Part of a small language model's weights.
Size: 10 layers, width 320, vocabulary 16384.
Architecture: RMSNorm before each block, rotary positions, no biases in attention or MLP, tied embeddings, normalized queries and keys.
Training: a variant of Muon for these matrices, 388M tokens, 11847 steps.
MLP neurons of a small language model. Each row is named by its layer, matrix (gate and up: input weights) and neuron, and shows model dimensions 112-239. Each number is 128 + 32 x the weight over its row's rms, rounded and kept within 0 to 255. Numbers have three digits each. A neuron's up and down rows have the sign that makes its largest values positive.
After each neuron's rows, "fires in" lists the words (lower case) most often at its 100 highest values on Wikipedia text that the model never trained on.

L7.gate219:134135172149122103180071184129145148101142075134096183152114108138109143172125127109118097174143134094086112083129121125156097141142095101101157124173185129110117185143046177128147100083160117112136144156087156092083104158071163153139096093153180171197122156137143112128186215130172091054056134119167127130185097111116113167220156123143145086076133152157146179094159131139067117092145
L7.up219:109163171109076104153072170110168153142140167114135061132150079119107191110107143150146156125157158187167144175110116173109104120139122169169124125134108092139106103067214095117190146165112135120110146076111164149108121111130149165214131102071096138127121134127147121090146121102048115169129140122124108176174120116158129130138115110082085166233101098156105075115115105170106144170083
fires in: "it", "which", "that", "song"

L7.gate525:169157109142120123111162091070033098134112056114115105168125149148108135114163140153148161110169119141160132111112105138156071081098151133077133135152088149216106109110069040138038108142146094152098156138168110060106165130129183125159123130134205096118112168100126119144189155110140152069136107150128109132154140069098121118137191113121170159092121151163128098075164138094119143205137
L7.up525:141138112117101124089125114153102211232146100102133144151143157111132188114117113118129177180131162094115094126098107125107143092093123069157154170136104210138177155111145134097112176126124113068158151107161155086160126134131186107015089105117125138166106200132102064097102154143138113133116127138121114135154109129125140127109103164121128111179092065120139137138149142092149175102127
fires in: "at", "of", "from", "by"

L7.gate439:136173168117094078151119141171064099156133130147125131164163168161083174147166114135127123209134111146135142187154154133074099116081056166107129121081159087118149161102083068138128094125099144178132135164095152156094074164111119081080125094156151167148163127111069105099124154098139058081143052109140105095140088108109114160075139184144168174161102119132142176134108143132066138184104
L7.up439:143072123113119071167129097170122097156104127182146057151096122078104148096157153139104111092157113174140139148119107114120145070116149129108118076123131131184111104139156112106113172123160191120159129155162116114149088131146175173186147115103122107125124097082162160142111123105086145087112132162113102115082114184117126141100138076138068125149081141108147114108117074075115123153111
fires in: "with", "of", "while"

L6.gate128:078093109105067165151118157123100136111164154133187114204153132124121150127115131113089096141120167077190016136104144156078122134095136134139109168157124118114155111165162110081169175144156166143078155137116184178092143153144146173118098092105103127102172190132185116158142144184161205110115114092111106103158159174129098080152108108157170104121113089118087115136121130172139149126081
L6.up128:191092137104072149181105156176137153109134094145145130117146143076067112159135141169136104128069117173131139125113134119126142066171118150043121167115132107139123107140193145127110171133169117102129121118117133130085089185168168093125168120123143085169127131105162203114068097156077112103075064173147162079130086113072182111132139174118077088177145118092146099144158112110097142105142
fires in: "of"

L7.gate242:106075132124126096124127126126141160099139118103063156081128145110154126122138130148087193120109091124086139164126104186113113077104110138123113135112128119176134143175110185122103151073127104175132101138138095111162083092094089163152152159096087131185165139149090099119096126082137147107120138108137111203106145081064127187117113108082113132179114109095159119102148124164176089195131
L7.up242:137133133151082146098111103120130120165091119068119141167109150144104133126128161069101153166092108130070118111137069145131047064134182104141131162071154102124133136137157132157097098203161119131149129118155102068146141103107111100113139121134140123125142144143154132123173159106117116125165077192100110168113105077068088137124161076096153120114152081181126122114145191096128135108172
fires in: "on", "at"

L5.gate598:164157202110118111158076190082134099096137113147131138187098073171104165097117171076114165148150108148086101126123129126095078068153171115155152097202131159146135118143099109166116164130060114156156156152147091075161095105161155129081104146106121136137122148115121058177143117113180154159106080150123157103072134147107147101088104100114131095194140167104136159096117139122128151142158
L5.up598:094104079120108149087094114146113188107040180117136129231137069148136190107109151133097155197103157103139143150155098117136127172139151140153127126151095149144093113098171152114129122069121158121107036123167110188150115124085164131147129129179074103139122083146139126108183141119143141087092100146115152161128132166051103131155122049180128166109174083201095125084196130122150080134159
fires in: "during", "year", "date", "of", "years"

L5.gate160:180141101104104125089168141121171181106159045133160143138105091102123137141107085096152153118168119107136000137114096106117123086129165168160190129153109171120117115154133121167056134116152106210120125145092142080164109138108118092096145123128112137117097063102110113117094119085152106066094156159160095142204156185138137050136118118080161087108099129105132138121150116117121168158108
L5.up160:153097150121105166157097070145164159101078088118108135162143130167146138104100141140089131123153094183091103126103147119162145156082122137176130121108120142178120142147179178122138145215129121185114102099110157084105119154107179107094080125110118054107106106141114075137114092106176119119058145142147179153177098155140153131130185132122105092144122114157155130108148164143122121149179
fires in: "at", "to", "than", "around"

L5.gate513:163135139063175142118105174148126171124154116209192100071081109120154090148163103110164190114090197115163084094083103127096150094109082075141113091101186157148108095157186123194145191165157156099122121108060177130095031118095135150156188078130077162128147171119114157112104115177105124053163158159161122124187130123076155094110113151125164057152042103112123111098087125114102139132132
L5.up513:159111102167085144072122157143144128136216137151142184113145162074084109120154168134169154111130087071141104063084112131130156132125123120109198072085081122073169178154133165120132154121119187145148091100081150153135127126144127130138140051127112146113133157117088151111113134106176198077132113131116147113106150191089160125119104164138110164119107164110111214150160163165189143126094
fires in: "of"

L5.gate626:144103153132116149131085100148097176182063080216147107115138083126143184131118137119193088119148168123169161062136134070158071136117106130126152092070101125155114160100169107100103149150113074141160157122140182106149074164174107142119158123147165136175101118115117124130172165105156148100101083097164142126120187124059127168146111134112188119095107129157147143107150137159198142090121
L5.up626:125074153167103133168064151142165107118185109054104136152174096159113107186058171102095155111145147095150130153077145062078115122142141110122152094132193099160107153127121158128113147122146047083108101133082080077134128145147064186067150140152157108133087087145112155118123154118126110137162102133088099124146166132116171066150124149138135140120109135123067118135179130200148157123106
fires in: "of", "these"

L6.gate79:185156127129117104127150135127168142144146111125097106128128177136140114129128093101116105104122120125137083124120136071069116124163140117150082103081126138170093137131151073133104175127172091094153105127171191117108093176115108123131174088177116119139097188112130135150093089184174116133121117142140191066157157094156153111058162150090062184152111108173155113121144136133157120166145
L6.up79:185094154088127151130135097146132131114150127086148157165128168212089152142137199148131129158162145124197105177150141091135146098175174122127124120085072108192153108106106128194124119206121176051172168145107149104061092156105126163148134124113186093164141149139145130121147134176124163146153160098147154094076100137071151099085107112125103173174147114118118041122167129157080176099076
fires in: "of", "including", "included", "include", "as"

L6.gate620:138096161143106173096107164146113069138151148143145093118206136179162104074133144159160112133122136109103115147168129122122141099148128159119177108136117187164160141176112154090057187095153151182135159087063121137099116172157153103150146187174157142167105075149161151105211134140135162103171169113114070141074126063148142120078166183128099165137117099113172136143189171142129092099134
L6.up620:100144091091122135095126137134173134140132133147084082074112120126155090107093083157168117093119114093091118142205101121089140142105075101148116208150127157169104157139121066133121121165154074127142143095156074160155105116178109167146151111127105109141186136105170056130174079113199157126184151222070136090103143155094071104121095120133154165169123131125144146131167163163124121138137
fires in: "the", "no"

L6.gate195:134097140128104089143127159147098169126171127160142096198173172074140073114096088154192111150137121154098127141126100092143146136143186150105153150179095132144144099179101119117172164116122139133146141116113145116149183097175088176191074142126107135148073121080098146181168131098147140107081177155127091111113109103160068093125132096137135151093064105160192152140114148080102143087123
L6.up195:100151081146100085126088155152169157143175127134170087136156125183180110079135114138148147135125163128131106166139142201161076148162132156106104162147157153088133141144085087191120197153185146104159107148128076154137157121114125165084155142100155073185112128169115158112185127095102132090114141093125079132085136109131144191175105158121042073140082145124116124137178155072127093091106
fires in: "the", "a", "of", "for"

L7.gate604:122146102147157163162149123143134098148165104129113106115110126094137110190161104128161111101169167129114186071080171126138101124166165098138125172178152121150142130170123167118087136130109096083093181120185129127124111172140112136111072158098106195177082177134162092143156083141149071137149147162119147129120178145074114134180083147118097144071092112128115134142151136138200108056187
L7.up604:133131167136102088122145119120088144105175143117064171162165185140104092143105131184159129102091149154191152101112171125121144113136133145106124162144118086099121098164128116132151145106113146092085138159083063162128148202126134125115107122135126135139132161158091160122095089108058120111162105133149108095097152146150080114143149158131143117177078136112079078115152171155134218102165
fires in: "for", "and", "of", "during", "continued", "began"

L7.gate163:087135141146145167120086144145175199144079119141138158164162103125128105122080082086130164134171147086018142101158178138096092090077119075155172112147163131092079148124161181131156101143097105124187165132144137121145121076146168118156075147088087169094098139136088158153142091149102091109087054181151169120093099143126132110115127134145114126068126144087111116169121107095126139095132
L7.up163:158095081144105143106070136178190091110157102085132109108169114168172152095184146133101187136086160163135089098094115147163107148131124064148150107173114135090141164103145064149111159102143130152153153156143108042108153176147119125115108044138110112137152128129092089131118131156160086181159076087126101135174110080101123139118136158167102095129184139104161100100087104118126124165118
fires in: "on"

L6.gate211:087110075101117100114152120056134122133186088143099064174104121150085066115112182144159134088138095162140148108165110143079127130118116127178147118133138135093106183116123158153139137148127121148091167116049113129091150134154120093070104141130115160154131128168165114116160147165085100106127072110105165118127114145166191092113091120164197158080144173098147133130132080089129150144162
L6.up211:122126081109154166133156169132136162081105132129126147153172119113144133100120054082136118103152098092133136120124181145075143131106094118158124124146125096166149022152137161136153097120085163090107128141073105064111105083082166178105119116121113146162061126133197136089185148084106173118144133109137094147175076117101104169096157125131164143089132122114125149130153129105056067064113
fires in: "west", "in", "large", "east", "central", "public"

L5.gate343:131153174159081152107146108093070139133138148070114153120115158128153151144122110075126096183159066172129096098076122141133130153165078164165108106076114106104159088101168108130090148124132131102146121120054147166086070166152147177145131189162131143153158152165158159145147155044116148119110133146024163097141136136096136119152093152120118140098123134183145127153112092096123050168136
L5.up343:133118128083158163138103078118209141098200106140147105151134102134120125114101128172114129123114172141154166085159167118172129101060132106142109114139099144148160088162110128137105109131132158114137175171130139150172081104073099170085116080159146137114097120091103159072092161159108146111123102118102114142097104053124027187150120178131099118141183119151122106120082196135055142144105
fires in: "with", "made", "had", "make", "to", "making"

L6.gate88:165131162126151128121126148073106149128056162105139142085128151096176106108128142155119118141212130140109148066157185137171129158121161135112152146085174131118059166157081168101130127179146139116119117103139199136134096142136139162139176115086090177106110076117104103102151135110112185115142124081115111117115163093172108132129089076216131145073142122158169110129118131088113126099124
L6.up88:146108166150116178110177118154148093144112145136150144086127118122120110190127168123123083039128088087122152090182102185152091147132135079133098109136129214140140147161154174103112131102117104134135175142201094155168097104083151199145123121124211144147095160126126128150094088134153115122174138146148158127149114183151092099175126139097129170154161161115189167096157163187107146134103
fires in: "that", "they", "who", "which"

L5.gate4:150113133135106099134083087111084184061129153109107116141134106085149115153142125161112089132126128167188119126087068151164106171073096117134147116162101102213122073107127156133110165120215170135148200113086140100141125106162137095099185101161135156145150096137071101182162094166205127115166156141072136172169114119162125095182110147140129091126178109184180092151096121128101144129163
L5.up4:165131201180101106139053126154109147120155178098130089117159135139155101128151136178099101119137044154168141146116123124152096145134077116054141094150168161140123109093123097118160142130176149111123157157087152132122087108139187115140179118123067131153167106130066107163112073136219120134174125090116177149107155157140128113092091143133194163160151126177150114148182148147137105104128
fires in: "was", "had", "were"

L6.gate20:152145217101120107112160128159120193161143157227136147160120176070085143177131114142091097131080117114164175104092125095101171184082158107133082139080099086156064093128134123132092100123159204144123181151127154119042110147112131106160106144176083052077075073084139137118120092104184112090097118126102209122117147144076111137111153127115069106089138149118172085153150144144156140124189
L6.up20:099145103125099141068092112122166095083133110100089098153132148109085145077194140158067140114135126102170150172095172133188135104026106097083125119199148080155109081184141080106161172123125174120147135125144135081195122142100055143089176124145142140180209152092094105146073096131140114115148166173138214132186045155163106127094122173139097129128147132166124122094137166092136096171180
fires in: "for", "with", "of", "to"

L5.gate49:123122088104109100095108060140107129062204071130101164182081131135062107123103154083132101136149142122123079137140133167159104113076111114122141102136121109081144121130080075141067122150158103128134191177170121122148092164187076163074110117205128142119172098097114139112165156143097187128089041167129158143127160113132131156087125135119134106186112182111129152137125163060093139144128
L5.up49:159143103153170123146170152179169141140090063069081152106109135094080134135106117130146089154148138132127113134088104194100144118134097114122114100117141174142123132106089123118116106147152101128062206056170227107120143176105101141169139102156118076114139151105141148115164079149116089140178144088099024139125084127115142093092150143157151082086120109132180093112094166144130135155084
fires in: "by", "from", "via"

L5.gate584:106119138123121108059164149075087196082121086192101125078153140098164146074090109137158157141104069177172099133148133143112104193164071152147110143126139172131135154082134097172160133064157154130106102140085154183120140174115155089114153140142056118162140150150119078147124179140147123157137071158127117150116068069124133179153184144100136129095138163113117108078156165164111072159102
L5.up584:125106167113145113127160153171155131089142152140091142111108086113116182115111132078147111135147065096160149115111104125147132085161074147105053127114110144121163192128104115098153098084113105081092166116152201113102095115161062158091156170121124131124154170110186157150147125114052151128134109144153096117184187161127117150162089143103157124100132113154132157124137166121158121195141
fires in: "a", "first", "an"

L5.gate237:139149124087145062104133107139102097170078102128146193115128100104169098154132085064134110188094156074072192111123108187139100121142160179215175099193170127125119164077115135222166172181066174146119146106148115117177120150137082136088093145163085110137097144114139180076112085101117109137128132096133134179086144173122165153158136101151147129100079131150133120155131144115111097115120
L5.up237:129115194112123058082202151180068145102088058132115195144152137104142097168139134107162138141173103123093145095204146164158163131114140162190131120168133090144128107141162145183105088141144115133072119128145104098174093177093120126176163131151170083143111090145134191158091159164127120089109135112161107203096147141145130161153127107142123119154112112117149073118145160180120139079160
fires in: "in", "years", "season", "time"

L5.gate429:127094140135141126156122131116063146069194096168185129152135095148143189100095157106147124125187075138106101159131134138181145165044062105149140142147130141148127130130109165175118174055128113072084200149071156108117123149128127110167108160115169105167112173111115097114192135138099164130118142167138125177104091144144023078098141146137125072133154160145130156168160136106156081144139
L5.up429:153152130124155160084180122139129171153140089190149138054152156115139150158135094113095147136124074095085136127128116097150074158032128177177128148141142122127134130170112103136067101104165130113157136151114126182068138155113153133146107161146167129117115170123126052154151179099115105150143114140122085115153150119087119088111102130140127143177124139169143119134129116133120110061144
fires in: "an", "story"

L7.gate223:145086146182125084131086146178067120102127104134150111170115120151070081123129094119115181086099174115127131074079110107112121092134150113129136083175115064079159143132168110152105146103032146107124076155052144107119144163158201128133132148146077066106108139148110076112120150121157073049096107131083127157107158174119162117161147160164123116145058136191113172113133133129129188154109
L7.up223:165044208126196096090106121203150104115168126144114150128109165128102071096168127159119140108119130139103122114122139109096122064171117076085079151128206131102110109208145089098089149127105139101097123109090185106112115075121109137174126104144128143159088120083098159094127152097135148072097169168089118081176111139117169118152081124153098068125109107154132141073164119160083163150141
fires in: "for", "of", "at"

L6.gate524:153035134087070128136164181132164103116146140126160144112186133123143171124130110106165112105086124195169145047177119159175130128147175143197111137108128147112109173138099157104097122104123120148148137134137120097147142109109184178179099076130118160207111208104112102139117126091108147066124187143130138146177083073166157169127111152124155168084138116104130210111121161165169154111126
L6.up524:143075181172155126061067187139109186109119087197101106141154101145070133110145141077052111121136123140096132138174144062121161096095211061081113184139134124150134135081133129102119143102126098099168171153142172151141105086191115151086099144148125073101098147114128158112148128125164113107158166147109147215105116135105173175159110172084137135081192177136155152136125093106115137107074
fires in: "which", "that", "to"

L5.gate554:071150138146127102126150151066135134117155118068144166124214156176120155109111118082096130119108134139037176150136148093142060056096117099190143113159111130123072134185154145133113110128095163122131205111149148148152100179163113123159210145138092085176135098130156120093144170122170136185166125115146151176110161112069176063076109133169037126089092113123087076122151205132144161103151
L5.up554:185157171108137154073169078156179092126146073109174161129168159160117168131114144138084078128090097108114143140073147188112111120088104108151107076133152160178059142087171175131147150158084170183101179135135138085164053140104180139145134110176125110194105144129115138114118121097134121148152114191148190121188141139069150125100107110174117105144111078111150157157179099118219132121160
fires in: "be", "been", "being", "first", "can", "was"

L5.gate260:109106118113131118154130090157115206115152155083128132136167134174122053112097199145141143087141098114085077097158096104164105133130082104153136160134117104158119153113116120105165126106102119058121119108165122180115055124130155112143218059104147112135091104085204135180113132163124096150152109101049112111108123146173128123137118080118148099146152080182131148175103103087067094102144
L5.up260:098144145111160147116155091061122170127090111121139111103128070213124123133108118148140146148166089106118134167154106171156091137124096076158132135178147130112145121119124079144175145138115189141124153163186110118128144091130113101229078119153076124122092143093145087138176122089146081138142107116173075124191129099121089121111052136081147186150121158131094116117183067088152173117115
fires in: "the", "a"

L5.gate187:125104125161108080132106079117145146100108109104144155121144123128166102132118137040113126123107235100093141097048149099146112095131139129123145085172095121139113096132124136076158153113119130103168177192144210111141094157146089066106118128134134177163158114139182152161190145127143057136139119110073095129116112113128180050143142134197140108157138147193131087147107137139094083180176
L5.up187:090059115144065096150151106109167172061139108160090152122105150120119143199099165160110139138092172139137151142124103110154150147152152137106098108188114074212132171100126185104153160152152110123146146164107123054123104147147102118115081073088177198123099143189123097198141165170164087091104084132066118124125171122094159110131177152172151132126097179160055148081128122104156125128117
fires in: "during", "of", "after", "before", "to"

L6.gate483:121160151125057172133128079143149128092171131084097118141089138125143161132094067101100110137120082134077138117151123125152126141099056179129129051122124123157165137147137119164112107103095106065116155172085129101131134118099157162097126164172115137158084129146125157133131112072141137120173147136112126108119106092090142159155096155111070198112118137191183133102173146130157095168118
L6.up483:114101108143124117159116137110178150085159159222151083152089166136157221106170123132154138186141137126132094103164095173173146118136122155106092056052172149125086123084100139158123079177098128161175143154168094151165105156155139102132135077139054104120167119164162108122182115136143140136092067137100157092136086134119119179102140180132146085104121106092125161142159146121119165124136
fires in: "a", "an"

L5.gate339:068146127110107126082157102127170086136099125137185121050165155207094114178153163183122084189146155126147140078110121137118121118087144148163098116107143146152092131145088119148110134096103069110132160118107132079148178084147146110160113134113145123119143118136138151196150188101141108162149127159117119100123164114146193147081103082189183118185157092203095078101123116101171130112089
L5.up339:115116133114143071130135142093156184080136181071145122158098164125076152097165066118214103165137175146099163141104219132190179123097083161120177152077098100107082116139127179073157169153181117152169141096118121106120111106147119076090121110152157097142171132087164154121095131136173134169148101163057157097112111135127131136160072127139166138160082136144136146119096095106065143138115
fires in: "had", "its", "no", "has", "only", "pos"

L5.gate294:091085138113068069093139134114124120109115084120102134153113129150117126077105134077158104114106158128175134154134103115122155072109121114185151165112131175101139166184123129125190094122103132162104197154112170106141115120126112087158089172108098082187138163138105086119103088129118109114052142131086118133146155132111129145114121118151131158158183111118186157099153188126104083092086
L5.up294:085080147094108141075123089130139124121086144082114141093083091143112091116159083084115112155136146156156143183111122130177178088135093123149099155145091111132074136174125130117145123126175121139143154165024106113156122088157129157121075128096126132142094157106133086081068146152138081091059166106154120197076140125185117135110170113168161154145179130108100113055139173129083059060101
fires in: "to"

L5.gate413:158135108135118099158154132129091098126115143130156132115092150119103149164117171125122093130180097159152089158104157117093111106121095058096073110089137142118111120107115089130075167156136131106116166121125160084122091096166187138152168201094066183155146071083114107140184129147125078090135135068103098165161151115115116107142143131092149114137108099095134092121140197076102143186168
L5.up413:183183142123129122138062125174115107166121151150131099135103127136134145169095134135139165110097117176153106139095144145109142121050113131133160123113135120119138120124152096126164146111143168047100141165115139102145098165183156140120107121143133088101181150156161101144104122118128158074080089101114133184128064189129167056121072055091117133080138125130124124132066165104147116134096
fires in: "of", "than", "like", "to", "with"

L6.gate15:128123183095077180206127116092116158168146073130139118088131133199102119154141034157118073134118131126129149140111111107146100094134100144111079179134141101144173131117120162171089095160120127111130153147063132168156109100091147193132153106132132086113155088111106118134169200078150162133150178110153112138064160197145159174150128132148129129142141082139150151178146101114132134096069
L6.up15:079169110103113094158132121085123184148116086138139137077130126102118135139167076070154092170143121093143080098154133125174131104115060144133104233115089097142095130175107076117156221129145072135120111136121163142165145080114076149169144095148128114151131134157087094147061173163096094171128164125176137155143173168068102114097085193062177159158121149140132143139102127170086133121085
fires in: "this", "which", "that", "the", "it"